Weights of a small transformer language model.
Architecture: rotary positions, untied embeddings, attention and MLP in parallel.
MLP neurons of a small language model. Each row is named by its layer, matrix (gate and up: input weights; down: output weights) and neuron, and shows model dimensions 48-143. Each number is 500 + 40 x the weight over its row's rms, rounded and kept within 0 to 999. Numbers have three digits each. A neuron's up and down rows have the sign that makes its largest values positive.
After each neuron's rows, "fires before" lists the tokens most often just after its 100 highest values on Wikipedia text that the model never trained on; "fires after" lists the tokens most often just before its 100 highest values on Wikipedia text that the model never trained on. A number after a token or word is its count.

L2.gate352:478566490474469503526512475553528486486519555521503530514469533461514485562513422512549479571446597625472499514428597539560478479458460487515499506448537443444489469569427493420492474513473504440533508460561513544542509476498516490482541551494589559531576457526514455515453513545499512502
L2.up352:461559501432595513557553506554511520469514511475491490520475548455512477482504520533545528510527551507465446506461589568588521469443503456449559489530552491418492515553472533432535489574468512485452574490434440475489503493519534562502534547462420520547547440486494503466475517556489498505
L2.down352:506515555463495473527547450565537482485470437508533509523457481462484473506519499527520529499536499524496436496497519510495479550491605507537574468569472603400584496469444525520459537458516479541539580509476497447519510495538501479559600512507435470500516476490493502486461518514607483564
fires before: "/ " 17, " " 11, "p" 10, "ment" 6, "ment " 6
fires after: "il" 20, "ep" 12, "/ " 11, "2" 5, "h" 5

L7.gate596:535557468506482498543516495546491511501447526515492505464514570504556493540492429492475519457482505477538537504526512443490446491460449491561451528457487533512507486534470518462439514549529501465509473582494471462501485530575493598466546448472502515505300494482468453436521589504508479471
L7.up596:502519536485472465487529518532578449493443510456524547451498496578533525567438474414582527513561475436497446487573549509461497458513467486514428440490485486495552496506559567501512505573534554457494504533516466489448493533466520537468463510484392589485450480455517411462462491513614547482
L7.down596:480444547532448465499552485471512551483523529512468496515483438498515531504580543524555498528484425527502419490471519473505554437512524498410532501496480460478487514488529485579562462409478492542518524404540470545511497462483525444497489577495484459530712519491523527538495466479543517522
fires before: "2" 13, "0" 11, "9" 8, "6" 8, "7" 8, "1" 6
fires after: "(" 26, ": " 15, "| " 8, "h" 7, "; " 4

L8.gate93:475549510540556515492521529506470520496540456487555508563491582515500506500453502520486513471453473472504441539533458461518534492504569570514542522519559535475453485512514553493466492479475384565502505484495447530514568396509449490496434525476496432500533534509563605487533464561421437480
L8.up93:536517514518503510478501487486480556503489489512569497654471472492472467495489503537497479466444494492525482544534479468537482504525547508507559465498510531480455468525465493531493467495478465555456542448484482552511561434524411510480467526507517474471508485519553582518511494537420430485
L8.down93:475439516482472427462516515483527488498483531472434510430523507465496555504521484472505548541535539509476553478474520499469474507484431456517465544454484481532521539485534456485489505506519577476508459536528492433515438561483588493527550437483454564515524488492464429490449459452641543522
fires before: ", " 19, "c" 17, "in" 9, "d" 5, "form" 4
fires after: "ow" 17, "ann" 15, "Pl" 13, "h" 5, "ar" 4, "G" 4

L4.gate125:508488442576483555438496479493484508376523441525509459526470433475576502461546449564537564488449493503563592458503438558508487490424484400544501513433495531537454519555529474515468512470506520494497561541495479542520492446485511487527532359485497549503476471523584420537518465488455490502
L4.up125:493454512585502502564502492440469496491505480541473475480461552453529517484474500458531454433464527473507494428500409512505514506343441417501567497468518569448437516478558481506489459476489484443480532502484456536458526510468524545447480515505495525528495536580510517543523508539504523545
L4.down125:476436521600538573485499433507493521437488519520518494571560482433501424474552474460520505563495580558470501508496546504502474513455512511551528462445436560442424489418483473481435463550493499523497524524481463493454521519440557481423485488524520534475481487491487528520527453436493516519
fires before: "t " 14, "u" 11, ": " 9, "t" 7, "ed " 6, "ver" 5
fires after: "bu" 18, "gr" 17, "S" 16, "ted " 8, "rec" 5, "fac" 4

L5.gate277:535541502494465515554470401459469550478420578499446434546525548501470484526535442499487473500514485513524507444453491445503485534455512529434452555464425483505411451498480545449488440526522521482533564562475531464522454506429474511484528496536541494456481493428468515513471617508465435545
L5.up277:552569461512460421469548423479462564488439497582501472489486482540512400540392508495524495503486467459472524446511527491561464564488497470575547535499456513470434475537513524503503471535523491479441498571502520446498478433468516489489574504465396428446422505518486479551468541543477516488
L5.down277:542453470433475511543481468509479491527543479485397462512491514485515508500549573537458457509515467517477419540481501453470496515459414456481577502526570495460571484431488546521492479440453492492602454460484452481436479526432494572476520495604546509529669505480526488479537580531529521515
fires before: "e " 23, "is" 10, "ab" 7, "ed " 7, "ment" 6, "s " 5
fires after: "el" 18, "li" 16, "stit" 14, "ep" 10, "i" 10

L7.gate380:453523465544515503546531400511443560509479510514436539524507466474461492450501534458512487500488573579432496472510476495540467538456483484480400554468552563546471482535470533452559566521508509473527492498479525470486503487508517480508514523521491502514513498539520492480531519393501484443
L7.up380:491435515556530484547525414527592503472462520490516519485433541420466517543409451457459506458482514427454499456477503489513462517433492537418477548469550553511470535451436528526514547503456457476445515479466451507455463530441490508491491539538528429451507487494493488540558485527493378524
L7.down380:511540525500488427495538524507475496507469470550488482486440512499382467493521520505558532479511442480464411483504469476535542535495471500495523479509566488518546485507612485523467540447473517543493505595419534483465595482500564463424581461403490521511468522482500450480452527458519543515
fires before: "ard " 16, "op" 11, "di" 8, "om" 8, "s " 6, "u" 6
fires after: "E" 28, "A" 20, "c" 11, "s" 10, "S" 6, "sub" 4

L7.gate358:588500502509466479558446477435457575470461528551463494492429455401555432484502437577499488507508561500532449488419533484540486519439432552520430493461520516455549410559537458453537499471543413497473466447436508489474463506442494561470511507522482544479497528432445512488454458498504526497
L7.up358:525456523595436502513469428439488481547511530560504493503397490480486497482471495593419509417412503546463465503530489550540498548474500598526480506554488503450447449522482506478462531512469472507433593585550506484483557545487497486421479559457597494521469519484459494438487475526511487543
L7.down358:458518574506538495458541499575500517476472497514530484482452469585532537473496475497382519471473553451459538481497500437514487436472505558446527516513553556405528525537464499487545443498550518497508473468464462524455453441546469495519502489493502600441496461471517482500498418458525538507
fires before: "t " 27, "th " 11, "-" 6, "g " 5, "g" 4
fires after: "bu" 12, "sh" 12, "f" 12, "y" 9, "po" 8, "si" 7

L8.gate366:547467517520486534556461514429497502516445444518466520559513487408499516551554529535542529448507516481580522553495449531502459470512520458563470533511447460422489533541418434389561498435513500484444544487481544525461504505481452555562523543489503482463504504502463452580523544477498513457
L8.up366:509465527495435454577485525484539470551499512541523548521479500507542540564543604557545441509398522492443486538518466531528547438502469469596499549546502551413432521493432467390456499435529437485462493461442496485457519487494497515472566482500468520501473452465541457484488481579523500403
L8.down366:454512501478536506479459503556512482522481534506551549440528532588518430505496554477527420497463486511440546446496508542505461452490567553552536527515508558441617476502576532515425465481573521474489477479499496521446519542498568501440517464543503501492587511513512473441507518603564505503
fires before: "| " 29, ". " 21, "is" 7, "L" 4, "ens" 4
fires after: "| " 36, "\n" 19, " " 18, "D" 8, "2" 5

L8.gate282:485551518486417442548476511483518485512524519454572457566452514436410489492548483509506507445426468467551553454557512450533504511539544493560515562526469514424476400554556523468452491510451495458371483488485539512470537454424446494506530469570507522500463497521497568542541520475465429477
L8.up282:411508468444482449516531557527514463519478450496490524524489451545445558527561480468475437455477519494489558470562527565462535467561535512587477482512433520499508518538546490475493445509486490481543422508501549494508444439521543461533447502536428526463510452486416490498490475370456493488
L8.down282:525495532515473494536496492545495502482487505528443465496548476552508534506483506531519462542505493564496550475464559532518518434481438468546486448544536488486532558446553467475488458510476474530633475574476460440491488465495539526544485466509470496502486483458495501476406506403502479519
fires before: "2" 19, "| " 16, "|---|---" 8, "ing " 7, "|---" 5
fires after: "| " 23, "m" 20, "\n" 18, "h" 10

L7.gate374:482518463468537487500518461505560525451498520515416561472549501528411463433563486486468471488522427547533482466480483457520449494497443583446487554439521525474448439493457440457480506566507443486496534450469508532495454500406478513428492474538480475454463470525512482529522485541469437524
L7.up374:485480539517481509458532472576532499470475509480555475481463463453554494497557472528505538488478524494513520470512500542502480485514486529457431510525549561552503511513482513468434467399539454500489543430465451529503464519561456433426524502507474453522477538481466498442525417625513462436
L7.down374:490466450427510466518541482541510545495556509381465542366507450512435461505476488506534511515592501449489486448432508567439479498479471463505495543542489495516496516489494490489551459504517475447438431518479530530586484547524497570459531494486475461578504457495505465470521532560575469451
fires before: "an " 15, "e " 13, "n" 8, "ree " 7, "sist" 6, "struc" 6
fires after: "be" 35, "was " 8, "de" 8, "and " 6, "ali" 4